From a checkpoint of a small transformer trained on Wikipedia.
Architecture: LayerNorm before each block, biases, tied embeddings, ALiBi.
MLP neurons of a small language model. Each row is named by its layer, matrix (up: input weights; down: output weights) and neuron, and shows model dimensions 352-479. Each number is 50 + 10 x the weight over its row's rms, rounded and kept within 0 to 99.
After each neuron's rows, "fires on" lists the tokens most often at its 100 highest values on Wikipedia text that the model never trained on.

L2.up783:39 50 32 57 60 54 59 26 45 53 52 48 52 37 45 37 57 41 73 61 55 46 51 55 69 54 50 37 64 50 62 58 58 60 46 51 52 59 53 37 47 44 61 46 63 50 56 60 55 66 60 59 55 59 24 36 51 32 40 51 41 25 64 49 51 56 51 48 58 43 52 39 49 35 52 58 48 40 38 52 55 39 59 58 58 47 46 47 64 45 57 51 68 48 56 24 38 46 52 57 49 50 63 48 49 53 49 54 56 53 53 45 47 29 55 61 33 50 59 51 57 43 46 49 56 48 30 59
L2.down783:65 31 43 41 52 61 50 49 63 65 41 40 59 36 65 62 55 38 67 34 48 57 52 46 31 68 40 53 44 64 60 60 52 50 51 59 57 48 47 41 46 46 44 33 61 61 57 43 39 56 28 59 54 47 50 72 45 53 55 62 45 64 49 47 54 36 50 75 53 52 63 56 56 60 49 47 41 63 47 53 33 49 45 61 62 49 36 48 30 49 48 44 36 49 59 54 60 58 54 55 44 65 53 48 24 61 46 42 43 64 62 59 45 63 36 56 51 53 36 35 50 41 53 56 70 33 34 51
fires on: " of", " ", " |"

L2.up3:58 46 50 34 59 40 51 60 38 57 57 57 50 48 44 53 41 45 62 64 68 53 58 55 60 51 40 42 43 51 59 54 51 69 36 75 61 50 26 47 54 43 54 42 68 58 56 49 46 51 40 46 37 64 69 47 56 56 53 50 49 31 50 67 45 48 55 57 46 44 53 70 35 38 59 44 50 44 51 30 49 37 66 48 58 41 51 56 31 61 55 47 56 48 55 28 32 42 59 46 35 51 49 52 38 46 64 49 59 57 52 51 42 37 58 57 41 31 55 52 58 47 45 45 37 43 57 60
L2.down3:57 46 54 54 66 69 63 50 49 42 61 54 63 34 54 54 34 54 54 31 45 40 52 44 42 52 31 53 58 57 82 62 54 47 45 31 39 58 59 42 37 70 59 64 42 83 42 43 53 41 50 39 58 55 64 55 50 49 39 45 58 55 61 46 44 56 50 39 32 52 44 54 44 53 43 47 42 65 55 58 57 54 44 54 42 48 55 34 48 43 54 42 45 42 40 55 71 48 61 47 55 41 60 59 32 64 57 40 50 63 48 56 57 46 50 38 53 51 35 41 51 48 55 63 53 41 38 57
fires on: " ", "ent", "p", " |", ":"

L5.up1361:46 49 49 36 60 54 70 47 41 45 47 32 20 42 65 51 56 47 35 55 41 49 55 45 48 64 51 37 48 46 39 76 48 40 52 30 71 54 56 75 41 42 47 48 59 44 43 53 40 72 55 50 42 52 54 57 66 62 52 45 56 51 48 64 42 44 59 45 54 40 52 75 42 45 56 53 37 32 29 38 42 47 46 28 55 36 68 52 48 52 56 59 61 65 65 37 55 44 58 44 44 38 49 49 61 42 68 71 48 60 38 30 49 48 55 79 59 55 37 49 43 63 42 59 36 41 39 46
L5.down1361:39 61 35 47 35 51 33 44 62 57 54 53 43 50 49 42 35 45 48 61 52 45 54 26 75 42 57 59 48 59 39 52 36 53 54 64 42 50 58 47 28 41 57 50 38 37 36 35 54 46 47 50 41 47 55 47 44 63 35 46 67 44 46 59 43 41 50 55 55 50 44 41 46 38 78 53 39 54 65 36 56 66 47 54 41 43 55 41 44 50 51 50 56 40 80 51 58 55 50 41 42 54 61 55 51 53 52 48 42 49 35 63 35 43 60 54 51 56 60 56 53 59 51 45 44 43 51 49
fires on: " |", "°W", " to", " age", " in"

L2.up1977:46 56 62 30 35 66 37 45 59 62 36 39 51 50 54 59 46 66 54 45 70 46 66 44 44 55 55 41 38 36 43 61 62 54 50 41 50 66 50 42 55 68 45 43 39 53 52 51 59 52 34 52 39 49 53 32 46 47 57 56 36 44 55 46 44 39 43 50 54 37 56 34 46 55 50 50 66 42 62 50 42 46 54 33 56 59 46 44 38 56 48 40 47 42 55 37 40 38 64 48 51 57 55 57 44 38 47 59 52 38 49 54 62 56 60 61 40 42 61 42 56 57 61 46 64 42 40 60
L2.down1977:45 49 43 44 54 50 39 50 49 73 50 66 46 41 32 50 39 43 59 53 49 49 53 51 59 48 73 58 54 60 37 43 51 51 48 52 57 60 56 36 69 52 38 53 53 19 68 28 52 56 58 48 48 41 53 75 48 56 53 49 88 44 43 49 47 46 30 68 64 54 35 51 64 63 40 37 49 45 52 68 49 40 61 62 66 51 38 52 34 47 52 64 52 53 75 39 48 42 63 43 51 58 49 44 42 50 43 78 40 53 42 60 52 40 42 55 46 42 40 50 54 41 34 43 60 51 43 51
fires on: ",", " that", "ough", "uff", "ing"

L2.up1822:45 51 50 35 31 59 55 43 36 43 61 52 63 33 38 40 51 39 62 44 54 47 51 48 68 42 44 51 54 40 52 36 42 63 52 64 55 58 38 44 56 44 47 46 51 54 52 42 60 52 63 71 44 57 61 44 40 63 49 50 39 33 49 51 65 52 66 44 49 44 36 45 50 64 42 76 64 58 27 57 59 56 55 61 69 61 61 59 62 60 46 39 63 52 59 51 44 42 55 39 31 60 77 52 33 55 71 55 54 36 45 59 53 57 45 57 46 47 49 65 64 42 31 42 41 48 50 59
L2.down1822:40 55 38 55 50 33 61 50 64 47 50 36 53 48 60 56 40 35 24 39 64 61 65 27 46 56 43 47 54 61 64 57 59 52 48 51 54 44 68 53 72 60 44 52 48 42 59 41 52 47 49 39 61 42 48 61 47 62 48 46 30 60 59 67 41 42 33 61 54 66 63 31 53 42 52 35 44 49 50 46 51 51 53 69 56 52 46 35 45 52 48 45 50 49 57 48 63 62 44 55 56 33 32 52 47 45 50 68 54 72 37 41 65 44 49 55 43 44 40 47 48 42 68 46 43 37 69 33
fires on: " |", " of", " History", ":", "v"

L2.up1524:44 52 44 40 48 50 47 49 42 58 39 56 43 58 84 26 51 48 53 55 40 41 55 69 39 53 25 34 48 49 43 55 50 49 65 37 59 66 84 40 56 34 65 36 50 58 46 44 72 60 42 63 58 52 49 34 52 54 65 37 51 44 63 46 51 42 54 46 43 44 56 41 53 51 53 39 46 38 42 40 57 45 45 32 56 53 59 44 53 59 48 39 54 57 71 57 51 43 73 37 57 40 51 52 57 49 59 51 51 58 27 72 63 51 51 70 54 52 37 45 51 65 54 57 45 59 48 35
L2.down1524:48 54 35 55 39 60 33 53 46 38 46 54 47 51 50 47 52 52 44 68 57 60 38 61 46 60 52 54 49 57 42 35 59 51 50 69 51 38 25 49 61 68 39 53 58 39 47 42 36 53 49 45 53 32 41 56 65 40 51 54 67 37 45 52 46 30 46 42 46 39 48 76 47 60 58 39 46 69 54 57 46 68 34 52 43 53 41 53 47 33 38 37 45 50 67 56 48 49 45 47 55 52 44 64 60 53 36 60 45 50 54 42 56 62 52 50 57 44 51 53 39 38 35 55 61 53 36 60
fires on: ",", "qu", " known"

L5.up1372:64 48 39 63 43 55 52 45 49 34 46 36 50 63 42 55 45 52 25 32 36 54 27 53 30 46 70 49 59 44 40 52 46 60 47 45 51 49 48 45 50 36 44 52 39 57 58 43 37 39 52 46 50 36 48 40 51 59 47 63 51 43 57 50 53 43 53 31 62 58 55 51 37 56 64 57 53 55 50 51 54 42 70 49 50 56 52 42 35 64 43 41 39 40 54 37 53 37 45 49 58 41 50 48 51 65 57 65 41 49 48 30 50 41 53 48 59 45 44 39 48 57 53 41 51 56 42 49
L5.down1372:48 53 48 56 48 59 63 48 54 43 49 45 63 53 55 49 35 59 69 41 30 56 54 57 35 55 50 61 65 46 63 57 47 56 51 48 43 59 45 62 37 41 37 49 56 37 52 65 48 49 47 35 41 62 38 69 46 42 46 52 57 50 55 37 49 55 50 36 55 49 64 68 39 41 38 63 47 44 60 54 57 48 48 44 50 41 49 42 53 41 44 66 67 53 57 59 44 53 52 38 53 46 44 36 55 45 52 62 36 47 46 57 63 53 56 68 47 44 44 31 53 38 49 46 60 49 65 45
fires on: ",", " and", " or", " such", "1"

L2.up537:49 46 49 36 49 47 46 42 49 47 51 49 42 52 60 42 50 44 50 48 56 39 51 47 31 57 65 51 38 50 50 57 63 59 51 55 47 68 58 53 35 29 63 66 44 51 37 45 55 48 46 61 55 49 60 45 55 62 56 55 36 44 58 48 41 52 39 52 45 30 59 50 59 55 69 54 46 39 52 34 28 38 57 50 54 44 54 61 40 50 46 47 70 63 45 57 56 53 56 54 60 43 59 56 44 32 65 53 54 41 44 49 54 73 56 71 73 29 48 63 75 52 77 60 44 37 49 53
L2.down537:54 45 58 63 29 50 32 45 33 55 61 44 57 47 47 50 49 51 53 62 55 48 51 41 47 39 76 54 47 42 35 25 49 51 45 43 40 33 48 48 69 63 43 42 56 30 34 58 45 38 47 45 50 40 45 70 55 49 31 49 67 62 45 43 51 46 62 52 52 48 50 41 54 34 36 45 35 58 54 49 58 42 58 50 52 48 36 31 47 52 45 47 51 42 65 53 58 51 34 46 45 58 51 51 48 68 46 63 49 28 41 64 60 48 47 46 47 52 63 36 60 44 44 52 67 46 36 66
fires on: ",", " that", " to"

L2.up511:53 53 35 44 50 32 54 62 64 49 56 42 32 60 49 58 57 62 34 55 46 50 64 51 29 64 55 59 46 45 43 61 48 49 56 67 56 28 62 65 47 56 59 52 40 57 41 51 52 61 46 43 39 47 56 43 59 53 46 65 39 53 53 46 53 48 57 48 58 33 39 42 43 54 36 25 47 59 27 46 57 41 47 42 54 63 53 45 37 49 28 34 46 57 55 34 45 44 35 42 36 40 51 37 54 36 64 52 53 29 42 42 45 45 55 53 57 68 47 42 55 64 55 48 58 51 49 65
L2.down511:43 51 53 50 55 55 55 53 33 43 59 64 48 37 39 49 41 56 39 46 52 44 36 51 46 54 50 67 60 52 46 48 46 54 60 25 47 51 57 29 17 35 49 53 63 43 49 59 45 53 61 41 62 45 43 54 40 53 43 51 41 57 56 66 40 78 42 50 47 54 42 54 67 47 45 62 54 47 50 49 31 53 60 34 43 60 50 53 42 54 61 57 35 62 65 51 65 45 61 38 61 56 51 52 40 61 56 44 53 50 39 53 61 47 65 36 39 49 63 57 44 51 45 39 49 49 38 51
fires on: ";", ";\n", ",", " to", "."

L5.up63:49 48 55 49 59 57 58 50 64 51 44 55 37 44 41 64 49 49 48 47 38 51 50 65 32 60 55 58 70 47 62 64 56 40 53 61 59 64 36 21 51 50 49 56 67 54 53 55 55 70 42 43 39 48 33 48 47 66 58 67 52 54 26 50 55 49 42 48 47 40 47 70 46 30 43 63 55 59 39 65 54 61 53 41 49 54 46 64 49 46 46 59 46 44 57 39 41 47 41 45 67 47 63 65 30 55 60 59 56 37 60 52 43 40 52 46 38 49 57 43 44 54 52 48 52 42 42 52
L5.down63:51 45 49 46 31 49 27 47 32 43 50 29 58 38 39 57 52 45 53 54 56 40 42 53 63 56 66 55 49 55 53 56 61 53 45 81 40 38 46 50 59 36 29 44 40 26 62 36 44 61 38 37 62 42 59 53 58 28 62 40 55 64 50 55 51 55 40 59 61 47 44 45 55 61 54 49 50 62 43 62 55 48 41 51 33 45 59 37 62 43 52 47 64 60 56 57 44 54 63 49 41 57 47 55 74 51 22 45 33 55 48 43 44 39 57 56 62 53 49 56 51 54 33 50 59 49 56 63
fires on: ",", ")", "),", " |"

L5.up273:57 42 51 47 54 49 37 52 57 43 33 27 33 58 34 57 57 49 42 48 39 44 65 48 52 46 47 63 54 54 49 52 55 38 53 51 58 64 55 54 38 43 44 50 70 51 32 58 55 54 43 40 40 41 50 50 61 62 56 55 49 80 64 51 46 52 35 42 47 31 48 54 50 34 34 38 35 49 34 54 62 56 66 37 54 62 50 53 44 48 34 42 64 48 60 52 49 46 45 38 52 22 48 62 64 47 54 43 44 50 30 45 52 46 52 46 36 46 53 52 50 53 58 60 56 26 42 53
L5.down273:55 51 60 67 55 38 56 47 41 43 66 52 57 38 31 53 41 35 62 44 60 57 48 51 42 46 38 60 43 47 43 58 42 53 45 70 49 59 45 50 38 62 55 40 31 45 32 47 55 62 66 32 59 51 48 47 61 57 36 44 59 52 33 57 65 50 43 49 66 38 52 68 61 47 47 65 60 62 64 55 50 51 61 34 51 48 40 58 57 40 57 51 53 51 54 70 26 33 72 43 49 40 56 50 59 57 54 59 48 51 57 68 57 50 59 57 42 54 63 50 53 59 50 53 47 49 38 71
fires on: ")", ","

L5.up1728:33 47 41 47 58 41 58 41 49 46 46 45 43 46 57 58 48 48 50 48 53 34 48 50 48 50 56 47 34 44 67 55 50 52 50 60 47 43 63 56 27 48 49 48 61 56 52 40 55 53 37 41 34 29 40 46 59 64 48 62 72 58 31 39 62 52 42 64 53 47 23 38 52 35 66 71 63 50 59 57 48 56 47 44 51 46 57 79 36 47 48 46 53 68 70 31 54 37 60 43 64 42 47 51 41 43 63 45 55 53 46 42 56 36 52 53 56 55 52 57 50 55 56 45 41 39 49 51
L5.down1728:73 60 43 50 47 61 48 47 54 51 61 55 52 48 45 60 52 47 45 56 45 51 72 57 38 46 45 48 52 62 37 54 56 45 62 48 28 42 54 54 17 47 41 48 34 35 45 55 50 46 39 40 63 51 60 76 59 44 57 54 35 59 62 58 54 44 26 73 37 44 58 53 50 41 40 54 42 43 46 47 38 53 58 28 52 30 55 50 46 33 41 59 46 45 76 46 40 52 47 39 55 39 58 48 55 56 39 67 46 40 54 50 45 60 45 46 52 34 54 57 44 46 40 68 54 49 55 53
fires on: ",", "-", " |", ";", " and"